From a checkpoint of a small transformer trained on Wikipedia: vocabulary 2082, a variant of Adam for these matrices.
MLP neurons of a small language model. Each row is named by its layer, matrix (down: output weights) and neuron, and shows model dimensions 0-159. Each number is 128 + 32 x the weight over its row's rms, rounded and kept within 0 to 255. Numbers have three digits each. A neuron's up and down rows have the sign that makes its largest values positive.
A block is one neuron, or neurons of one layer that tend to fire together. After each block is what it responds to, as a language model described it from the Wikipedia text at the highest values.

L13.down77:107141090063064190106128178135095106137095152131081156124181128119126085124134158152105137121116170137093138117146120098145109096077151097088167125094088102141122113168114148054084149110108148148131130185122104129109126138089203161115142113193195170138179190138158068161159124125105128147084176173160086100046073161166139149098092107136189133145168127101099139130115159096106102151140114144087091106155116127191137146079182128139088163121105150083120151141120125113148104134118065
L13.down139:095127135109165180141076124116116140136022143095200086121100145145155096183097127152116068122130080073140146159084107079162185116128114079147109181133102116108155105092160153186151204120129109116103146173132137166162095065147136104145083152103146167129091099117154119105092101102120110151170120146125156167129184117113148196111125145116026056198137135092172061114127186147120101141117151096116152195153123132084160100132112087140109103113173092183111123102099062108090131107108098
L13.down142:212121134146155112118113098080163143128066122154144154085149166135142085150134165071096152104181074050090164138080113165099049116138134065226105160161142147079104104058176195139105179148144128163128112119127112088145105127120110087121105121105082150094119174127121100117136152145128076175160143086077136064100109124186105117127112175131114132116089106130112133181166087114113137095119099146116138111128107143140132137099128123171052179102156126075122138130110177114173100100131091
L13.down147:121164105088143109135064122091193130136155117115147173190181110177124114116110123113117188105201104101101113172119052103153129105087099150255147164134157145134129113118113095085097125163100122142167124154110156086078158082131192100120125126131089122114103105122119109143132100127140126127142121158130158114134127149116133121135131118123127165093187130120105112117152091133128161147085126136126128135197102097087165126128145164100098125092096160117136143109143107103122139119106108
L13.down194:124132154135093058165141097140130060135161163164113127116128179065135099178121149156131156128125116093105151151144112173097140156112122157144141131156092099114203107130147126180101156117124132105175147135105134170109191133086111139109139150136100217134120079143131117087080100156083168071075120162120108108105094158091130099138066108143071087016124074134118142138128072144143175126072125143151158142145142135099138147126112127194110171133075161083114108090190126173115127120156087
L13.down236:143098129155135100163132158109145138105139111062129105165077123126121152175128172126121101223051112105117171115102144118139164161135146154111155114112078112100141145141145101124113127144089048171099116081102135130114114153060169110133188137127125156137140144098145091148138172121139106167113158089169142109104140147107121081129178097131122070140198137120163151127149099135107129103149164047055148131154119110137118099137098172214060132147107107150088202086138132081151129171136139
L13.down282:070150123121130150088113113133095066104131133162126101092146139062122118143120102128115070114114107142186177110233118110142131161122147107244097097148151136197103146135171104075133094130157097150175138183144120137095117141116076141140151180161112115136081171079115142147135122113152117175076140058148141153120146162110106120130182042121126108123173118144186083113128121089120101173151154147131174142079098135157163112166125103139202106115095132129094168126162127124147130109151104
L13.down606:110101129100103169112114144103147144120151112182111129121161121168169133134192090113157157145143132192102138131122122099176129099148149059137198101178098128095146130127138147062125127139133115125118105113114164122104125183171107130149126114147176143184099123085068090221159086181141047167182170108161112198097130145133069126156102113142099141087123169161164138111051135140097056076075115168095109125162105121120152125119101124159095119101152131169112172150076119113155164154145125
Responds to: Plural endings before punctuation

L9.down192:078126055147163147140129130119091087129109115115150091166127178166128150173068143125176099112116152142155104123109151177077178131162127177133080073139108110115121084144124135160159092177120114139118132150146140134200138165111060117080164158146129172154149193094121200129136121093085139177149155116140110152130135132122149159121137125137140120137157140058112140096087120146144165139117119101119148149146133093113158155146173151154123122161144127145103114101152124105142145119117073
L9.down500:093165135119142156073142106083149128110168102157131063091186131123135131109139133132120116140191147122179117123101098107147127144107112157141142094130141090148132135138111125140165115174156125109185098110130113137144100137140101163123140129058162071136142172081159210121128147083119104132130196072142088120121123105149117129104145171108119131154172102131130109171087127110129131123098111083084124108121151077094105138129130083131104091115139101125077138133184115164094180171161148
Responds to: Pre-verb auxiliaries and "not"

L13.down109:123166150093115131187068120159094135093122159115127114112157108080121166120162162128162087086177153162191142161179084093112143147116152123212172149103105149107121162105144132082139131145143096127143139145133094118106140126111119104119131113047135114137193125136164152135145098104167146103114111086098166130134151148102180131100096143140172161147153129131104119129062139064099137139100124103115147128114174147175187170140144113113180114187195111162079112124087098130143076088129159
L13.down131:144139110118181092099154073177168094111173151172150117129153161134211119123057109088150062132123084136170116129145169104156148121123180139233113156172121143135191178198157158140124086137099138111125152132174079085133102071087099123103154128152118169127159086084085105110168123124116175118106104103089161106069173166122151136155163152174144039072100120112117181142109089146114105146091126082131140150132108113162167150125131110097105063127135142181151123163075108168113065099148159
L13.down160:115070147166189168178123106140122137082125168130073113153150071135129197124083119132202107094175172094191105115132149134092128140118095219159160165119190107096149124120099102149147115117133178139127131174114120127112141164143141120146076155104120122115154049133077051176127155117091186130131106085134109123128103126105203116096109095114194095098124136186106116063128147175146124138127174133173069053173110154143136151098162110122163144130132127108123077130162170130141120120138177
L13.down188:124119115135175116096107159149176146131173174140087128118060099119181137126108125134162172119140123112166148149145190097176127153243129134068134135171159126099113132096134144056160095123086107123105114086116123100163157174126100136113082122147095150112161155140120116125106096169159093154135138136156146154127168105105135125158137127103153101100156130223100127204157169191087142146127101159159166102141142135121156098137144079104080175113086117057128142097086116145112136149112135
L13.down260:121157105129182149102155102221109132120104166149106152125150122089116148097142119145100116137144127200148116123133043170171120179086134134164132098104120100103100149086197109121139090183141097149090120093164086119186100167132074096113188115112153109143142182131138136172120132135114114132123117120120136112126103175127134109100064146086094127101142066147152129116089132112129179153161092122044105063110080103108130075098132141125127083137104136192088099097155128118082109088168105
L13.down329:103198119151152137157081168135159111067114090125114144149123144117182132104129111091113114087136119146159121189068132168119157147096171079255185150165133117177145093130181148120097112187081142134126150123139177158106105111161124124113144112123056142134163147144143129132196149138124084171130146125132134152176096127079111055117129129150130177177151108117146162147097139128115135128175086156140148127221096092166100087130202117125126130159177142155124115137189116142148092076167119
L13.down527:131070082093126104096133108170087149127130110115084165091078137124066115117163088135101136137090187097137161122111089180131116129148145062195057110130167149099099177110123205116127109155155032146083064128132119124167149122067139091074164146133170156127141125148166113118199177160135092171146118149113129141153127116141105110133128048132118169126073113117112134140152117107151135139136113117145161107088107107121149075120131105161175089127142124107147124113176148130139067068076102
L13.down625:087185079164167126111148138107110131121120121164155143165115159157160133165110127110124168141073156149186055135167077211112097139170147151255090150088130073118104165136146140130129108142116105150161124094166048090106099183142084174171127103158150151098105143104099173158136102143142125165153169091143084053127161101171120183141176105141108198129137129138120152173099112134096159134109140119096117120148122070137140122169137074140164133158154132141071155097125124129132089099095108
Responds to: Word-ending pieces, opening quotes

L9.down304:064161144112128120122113105133057169096145137184167150107109158098141061130116115069121153145092143098148156156143169122084123146153076151195131150098096158127204125160116163011135140143149154123147142084168144195092103108130109131101140096090112136097115135137164109086091133118081180169181134132185061066147163119103126126111173166115149120114156165108122098145067174146162194047160072117125134115073141112081096169145155174129176158075112099126106163123182159182158120146093134
L9.down462:159137111113050149075098154089155091132192161160135146128139108165113160138114091098061161094112109141125155120086125115103125133125110147162137134129146150085119134071131159130155110113127155116075173105113111134071097164100138128132129125120133129130201144142146085168106176112110151090121248207108105118117236093092149164067181127188132139158125105100119099131134107179094057158201138047134092120119164144165099113166131112087104150161118092158179149078132119079100125056166092
Responds to: Word-start fragments

L13.down103:129097094100156079187112168105086144095098091117159146189148142155144128140172131137180140111157119140086132115069196152158154139128191065079056133161184134126112119092138161106122110186136207133101132189145143150090131123129185136141111132072132106136142125104108163078112169146125105156157164118169115108138121110194142127134053127195138128164155146127168177126188146143151166083142100152173128169116105103156150180141118165164113183156151127148149168144078163095227145188136124
L13.down177:095111146099083099146113140131103147158073095132198112105062115129148119171119132119089187107172099107093127103168136077108133066129124146255127119102177112130150153094185145113091114109064107040119125157118151105150168135099143151131122109143182152100118100094157108153086082132161145101104089130152125125130166150196117122139141116144134120092156144121056169172137107145130117073163115092166151130147159100113096187085156095136080148122092119112113124145169166093159141075122098
L13.down202:147088095132165170135137171122071110136121076135122008151148112175158142138148162114159121153121068078119122091143120090159048102088140125255130152182130156104114135130141121136113140140117168176116154175143126098113143060148113157137145117112172063103132145175156151101158175079142115069132063132128140161101107159139171139108155080135149112051112159175135099109167148122111134146167181114151097134155099097092154114138133146157099106169081110122124142146129096124142172115141117
L13.down258:124110151113168127143128128155137087113099099116133121165129117139105128123087122109158119146112159103067158095115148110083114142109087178255121172149076148130114126145095168140098107119156117138056121154132088131148137159121188089134138110108130125146115090133142109096117148137102101070104175176103123139160140142127157137098160098157126091087093119148130119123140114107144150123091151156150119145148104144099131095133122166170195092140142153132203131105177160128122125112139131
L13.down296:089146133133085120182091106123130076117094130120138096115106103094063148126109092109162151132106134136142122078113112115122163117126098185193130151172109081147167187158155106136107143109116121106088119132144122078150125106117147136104155114082120128099111123139156120038153134137111140058110084122140159128130177130159175051141080176180109132118093137125106112149141099116102129055119118109162072156121132146106154166150138131128107092127174098066117095069141174116102173141172143
L13.down434:109160168116132137135145149168121179157120136107058110165079077116136125101139125184091195115081149142122148128153120152170164129136161152242165039196116055147109129110160165056138187142136138129105139155139100164190117113106123188190137152138152111123097180090160091116108100154097111153153127135115166149072128104145182161156092109216087102074160153113117112092105128113132082141158093066090198103089151142142156156106115119144130136131131123101133188168181123138113127079120120
L13.down453:130150105157160126156107146106136134138119136164136129127110145147152160130101161139111112132144162136159123118129128144147142150128154123255085143120111116139159137083137132141106138136129123142134146125145140098176109113127118132119132104136117148127147144111116122142133138116097131132123140129143125113143155127180109124123126134149149098118102124146136141121132119132143144133120141122130142138124130140142143114136131130112129120142140140132134140129131141124137120135111128
L13.down622:108108152142101182118139138122144132097056159114157149149060117101147124171131130148186165137139093142085178121125173193130171188081119139124077140096098214067130163122127137143129128171150139128119099120095136142130024144114145134178117164129099100112132140125149082113095155178123121113045108170114170100165065163157114078073127098099122108099180194141073159144118144140116104227148072104181081152084109102098091131059072097126106089133116094159114122116137177133107120135112080
Responds to: Word before a quantity

L3.down188:109159117125115190133086117082162132119134119153134185153134118129142089148148100140165096135146107119119042120102161067168077095113146111154092138153087181218093135166139152112095174055127173124138115122105108110102065123144164135157103132100137111151124070107127165165128102205119102062159146130120132151145120123076124113099123142092114127134103067174113179187075163133147112173138141050137098138115099051087102139203109089035141096107141164171133105087113154140115066121097131
L3.down199:049071141217116117141107116147079108145124063115086055116125163181093174099097165115088150156126125129119182140113095109126104096190091148044162133154089144174134159114119147097018142110157115170094142144172167165142187140093090117173156156125146151122146133102094140139138088092136116108140143075071154119125060101123165128108133183103165121093125143131143128112185134149093142129139125121132124126169136080204139088159091064132082127146109115114161123102110093155122095110126145
L3.down405:157086126126098166119132147120136114130130074123144113086133153124126119126128179152196099130135110141159163118102101109202134086088177121178108158132162148132060111210114084055110177076141097088111125153082094194145092174114077137091123170132156149121157104131070112111172132104104109115068169176116136169120066164118171186083184111149142080115090101071106134196157125181161138170089106083154131130136108144085147141161050118170063126126183153100153156153160101115111126182103097
L3.down412:114078128114127118110117137196127129150089151073070063133126121104128073154166127105147172165145145099093116109119146164110181170120139047168147127180158104144087137058143168086172081149103157142087168137124106079166124121148148157179166184133137053178140182118101119142109137123088148208167109099103084121138079132099085160104135079133150108152167085140082141092094172114168144081145121155113140164121135188140124129144136163129093153163171088142169089110103101094055097152171146
Responds to: Word-final plural suffixes

L13.down23:133150170119052112082181116110186129081115052165187094131141124221192134150093124144102099185079114111141084126107059116092079118150139143019112088068126117071090152123129145139114134064160151112124152160078063111133119159144152100109141098121109114162139117181118134135122102107159161129163141103136089120155131149181177064120135112105120158138089130150136101116189109033102110110122165168112165132106154144098140179114100109159053121100196120086116150146123114141138114103158132
L13.down44:132120141110042185109167145178182067130103143195113171133128133132202126166180158153096140198085154097126130091124125139149084115153160095215069144105126139074165116116142112107111129070100134124145128125156110170127098080161135097102139129136123132103143098097114129133118065113169096108119136103135100190171131137130145177141129131103105169170136091175109145096077097188165134152085075138123096073148155167099078124140156141145121123127159173133148099157187158124104182165106170
L13.down164:118091144162116115160134121166115112081148145116097140115124171120101180153132166115173114039077133137128135163082121155114118114118161083147195166157128101108199117133107173109165098149113126122134043120124140070103160153095142128141119111140120205157112119129116170057124099125152184105098112171111158188138176164154079133168170088110132135162142123155137071119171145123156133081141126170095135120181140119104145080157152177150136088129106152135128133151091176166094135128130116
L13.down173:118076131071085161135098142117128125162136111127160137109129094096087154184124131191110152165161114125093111140111132148090092143170152104131099135110098130102149136169050137165166138151171086104121115200159172070122149232110160132123099084175092110136146100099187121178128106105102145199115092113139107127154151086129147152114144163114178158115077100136120095175065159125093117084172159122123111125156106116122133123137132134145149121134123128134181077129095139166166072129152154
L13.down226:169120142195147149142132082157172127183137147093113101203119144151159161147146102180102129100127097132141155158159150129093186146145155103150089130147165113065116106085137120212137104166125174154097144117122163100162118118132056101152055096131086136126183142123137175184128100128135111074078134126132132094105126108187093096096115147083138156109133062199100120141163076149162163161107169093136139117090122091165123086166095126158208173154122152174100103114113111145165122137148117
L13.down537:114145080138138077188058141104147093162110102123106153148129046135042093100175101121091170080152157176107118187129169082114142129115117130085143148153114123095128086074076078115128120140152160070103171149152104148115091153087187181145078098179182107120157083139131114105138170146123171109101140153174077162128102170131168151141125158131138157155096137115119180127124164167167068134156132078156120158109096133151131166148118113082133161142155076112115151098112134133027081085110155
L13.down549:132096160088095138053142124090127099092169091195084118158126072117138191134130177079144150120116177076158116151108196059203146149167114095084144108178106121090080112055098127131107098134097140124105105171123115100122120131120126128114113109125146091161091132115188092151176136086098115146174142133161164087079107089130157109171107102166114127145129109112137110104072162173139080155084202146129111106138102178135165146127115206080140158118079070211093127079081076124062129180101149
L13.down571:143176175117137114087142105032102211147129149137135111095131118119117117125124134139142103153083062116090119175126129106091140121118147158022147085152097108151110111149190138105105114112163148132121124134167156090171093163130108131133143126111125090105164089090124097124111108111103135112136134104076139118111110161139071135107128158111117095141151122138152146169089148160167150149164108170132138141106138139176140105132101121096163100136115149149066102151116126081191145138188092
Responds to: Word-initial verb fragments

L3.down5:093102168087124155101148101122146108175052117169141177121126141142116119124121207086138205134108135110162098064134117121144075099102125105101089129149142146094086179100110193099119135115127099098122113208150126092101133152098140091149157132126073102089105115114101111126073137176138116148136121098105126147040142105109135101167178114111143088152129150049102161144082124172148152074124145131156123152110187110111129075106139166091154170145125091109092078112127146131129081101110109
L3.down59:088146145070131219061094122067113157117105110183139101169097098149164145129141117132135139139139117115094113096094111077152130120122112165142116107195124115159163125128130142090152125139131125122107104171085086165116134155143089161100146092136082133054105076107157125101110150146077121147077107065136128135148142060156122109133192138092085150114133131125124119141157159107143172158108103175087087130108132149100102136108097140098134089101152143159086079158113147088097119137109119
L3.down213:106133143053187115180148121119119084154118142121144147155165097166123132149120110136153117130153178106100145165135111073123108211124100173142135096148153090159105077057135079166086144057115134158133131160166110133168149157106145112134162093139119108051152112103162146141100115177112082128099140081147145144148085093106101153149145105115095116122058150160124100131116131109107122118092123108121144137115192124173147157135133129114175067113153147177163122141155173204168143118088066
L3.down487:130146014180108161144159124127098141161137105112195061129131083184127162119157075176169134159123198123125093130089074116130152186069068140123128122113124120143097097150168112145142132154166102115136113095087172131121137093108135158068104180098133094059136113171134071111122133123072118089144114190160147136141065134082079138187157168098091111102121107111067125141139084105107122114114138123148121152192117135136100074121175135163224105125129210147095110137124102131113160075148184
Responds to: Mid-word subword fragments

L3.down55:126181159158146163126160137112115128143074190094135110123108129117152131142113065167174212135104204131191126128128129135083188195171116104147125102189184166111112136152151138098123097048091105103151158060134119115133130089157124130128178135141158119163153129028163117180124117163145199044074083154123125177109162109132157217151161144122101146114102101123104119151158060197153119145141150130144095115073125157086092180104102119092146137069146077140157126114074120150107134165088125
L3.down147:137180139101146184135149123146090161112150095171092101105088150173116111110072062117128166129100191118131097192076055104128101167136090151041188141147113143127125139069123092164131170078080119137119182167170075176130153138184115135109121189093163114093113160109142130077148137138128126107116082158132107154081144142111116155147134146136141123152154138143105108146165069150191109084111114107092166145166153149093097142169207145136134131136083073131112137151154168113111140092108073
L3.down214:140165106159086105114138144082192121156165149120122145133136102178143122179148095124132104098144126131129165063131100090084074129135126125000120113100144154164155088102098165122076122134122186103173113109119167150127138151142079125159126126111112168155179127116138143131140164147177116136160123134162155139135175115144090062086108072075104134128104180097090161154107143163115095144148098096132154083110149163133126093111108147119089108149122044101114132119107144140123135145111142
L3.down270:121129164090117094103173151178100110066152087082156149132116114152117086106117159164103149086104135081083094207209100104185140159111164130169143094186136142124115151080077138126172176074134152099142163129174128176139134101123135068130154140146159137122142121177120119148064161057171157137100132107174094163121117148172132185110095180118112127118117117086098097201170116227116119132152082138144133067160121091169149129144098124108157051168131152094147130094079107134091104154098140
Responds to: Mid-word fragment after "pro"

L13.down122:141152146186116087151185106134165168130122116129112136076194133148124163114098195121155123122063165101137129111120129206182131162103158137202169092151108111106108110123151126215135119107156149123155142167144084132146167127111157111136122138094165214090135079119109134126174147080114108120041101110099147029150137099126151094140137133121126137093111144081163130099089067103159121150177149025133083103176125189146135112159135122149163112139153129120149098118111119085131132111131106
L13.down130:114102129169139139185133128091153133045167202144146138136101123203085142153105200149160149132078102101140085166147143089119153134085135082193126037169181165082118090151068148090147148122171082105141110147149150112165101087089053136187081173080162108108147083104141153128160140148108130159078113132101160100094143166125129146206212123140159103067224129093099125128134116146091136109156127127104099154186107073126102131101098115116119116114116093107137132107097168142067123099127118
L13.down144:103110084196136139155083124085134117137144135125134124094121118137096140106073095104113106146128117110123139130166116143131105133180165107255210155141148146161158158134119166117144171079183095129137111106122119157089119152180124107154148122105131205158157068155118154152172114131096112144069120127135130171139145156134111126171097150128134119122194127103118181150123073086122160156168118143138119135108158095181108127130152110119142159120113139093125137167091152078122084136156179
L13.down267:159120141120114136163122135082113142128142126153103060158127126167076194162160125136138109108123088144076092149150133057140145125162160126133116098102164107162117159110148137227094145186174119121109110180171130119145118144154164151153161131115129110158182111100124149146169149093097134188141237124109063143206128087180137162137118097115125158086123135137087130147210109124115096139092145067097154141127074149129097154131111160153134124151069085128152067094089167099130158089174183
L13.down269:115046157130106176115088135158120085161098173119112127096138170175095113135131146080115099150120172092101177144131147144111101092148113154179206189142129094126143082192141107149141135179143074098109128184138131121107084136161153140133138156099190158102172058137088110151111220143148138109120082171103151130127079119168066083089139091142117149059130115113156070105135129108086097107147145154077080105158149163181149107148140107102164146092190125165156114148097192104102155143104095
L13.down272:107139152150148141132150080058119102107138106135176124122106156160120136137106129125155088136126107139111103116119136155125149167122141128255177140196086148102155149141185120135201114137168147154170128156116139151129160158140136134153105113105134082103107098171124151114085123095123154117075158130127092125166124107133093070072139086122147100175126118154134087141103133175158117108115138143110121117121164073115151108184064089135125153112120063162099084176113118174143104101144145
L13.down408:147172121140163114100124160089113044136104109132185108126144112136140139089134084118145139151097151128113146166159148170125120105078130110215068123117108164159135102111132200171119126163120085157154126100088086091108109080162165135141159189156107124124156111148118156145157174165089117152075172122106065125156104200108067085108118177132138130135132171117087091104132132130131119123091082168118103079136189124130122119136151147161111158101173184116178121117176113156130071154135129
L13.down463:184079184125126113230122149116138152079147129081104135147064067167097142153151162105131132124126097105088169109123075095079146133150140150099138115101099062090152087185116138127121137108182137152109128155163124173155121137104191157097076152093096125112229112156128150102162159139130178090097126114137128124166092129084096119111161174171145116110145055149135153188114139031117175050184100101155062152120130083172153115125150188134149115130110162151127108123144118137163185144150197
Responds to: Slot before main verb

L9.down297:158152131130107149157102096123076117109160159157083165153123136197080128140114149101112157107123095173102171104154086175089137114085096147112107052143120161117132160124110119135100085113148091101114110210198116108120115139113119139085105095098111098123121129160172097183119119124079176126166114138115109107130130118120147113116163159119136137153105100184142157080186115126113112126154149122128163093132038068095138100133125164105161166118148137108144114150119103145158073111133114
L9.down595:135126071153189128182161119118110106115131133119092139147143147110094144133082136111173127066120117141099148148163170177173147171140106128144139160090162113142114100157107157137117145138155141087112055186170166137164122084164143125113157087124119096146112103151147110133149169145114193123107069109123141093156110148178086123128141164167122143113157113106218139102046151122151089119118129132173113141176134121159147109144152128182134092165195171181152097123137176116115101126126130
Responds to: Copula forms of "be"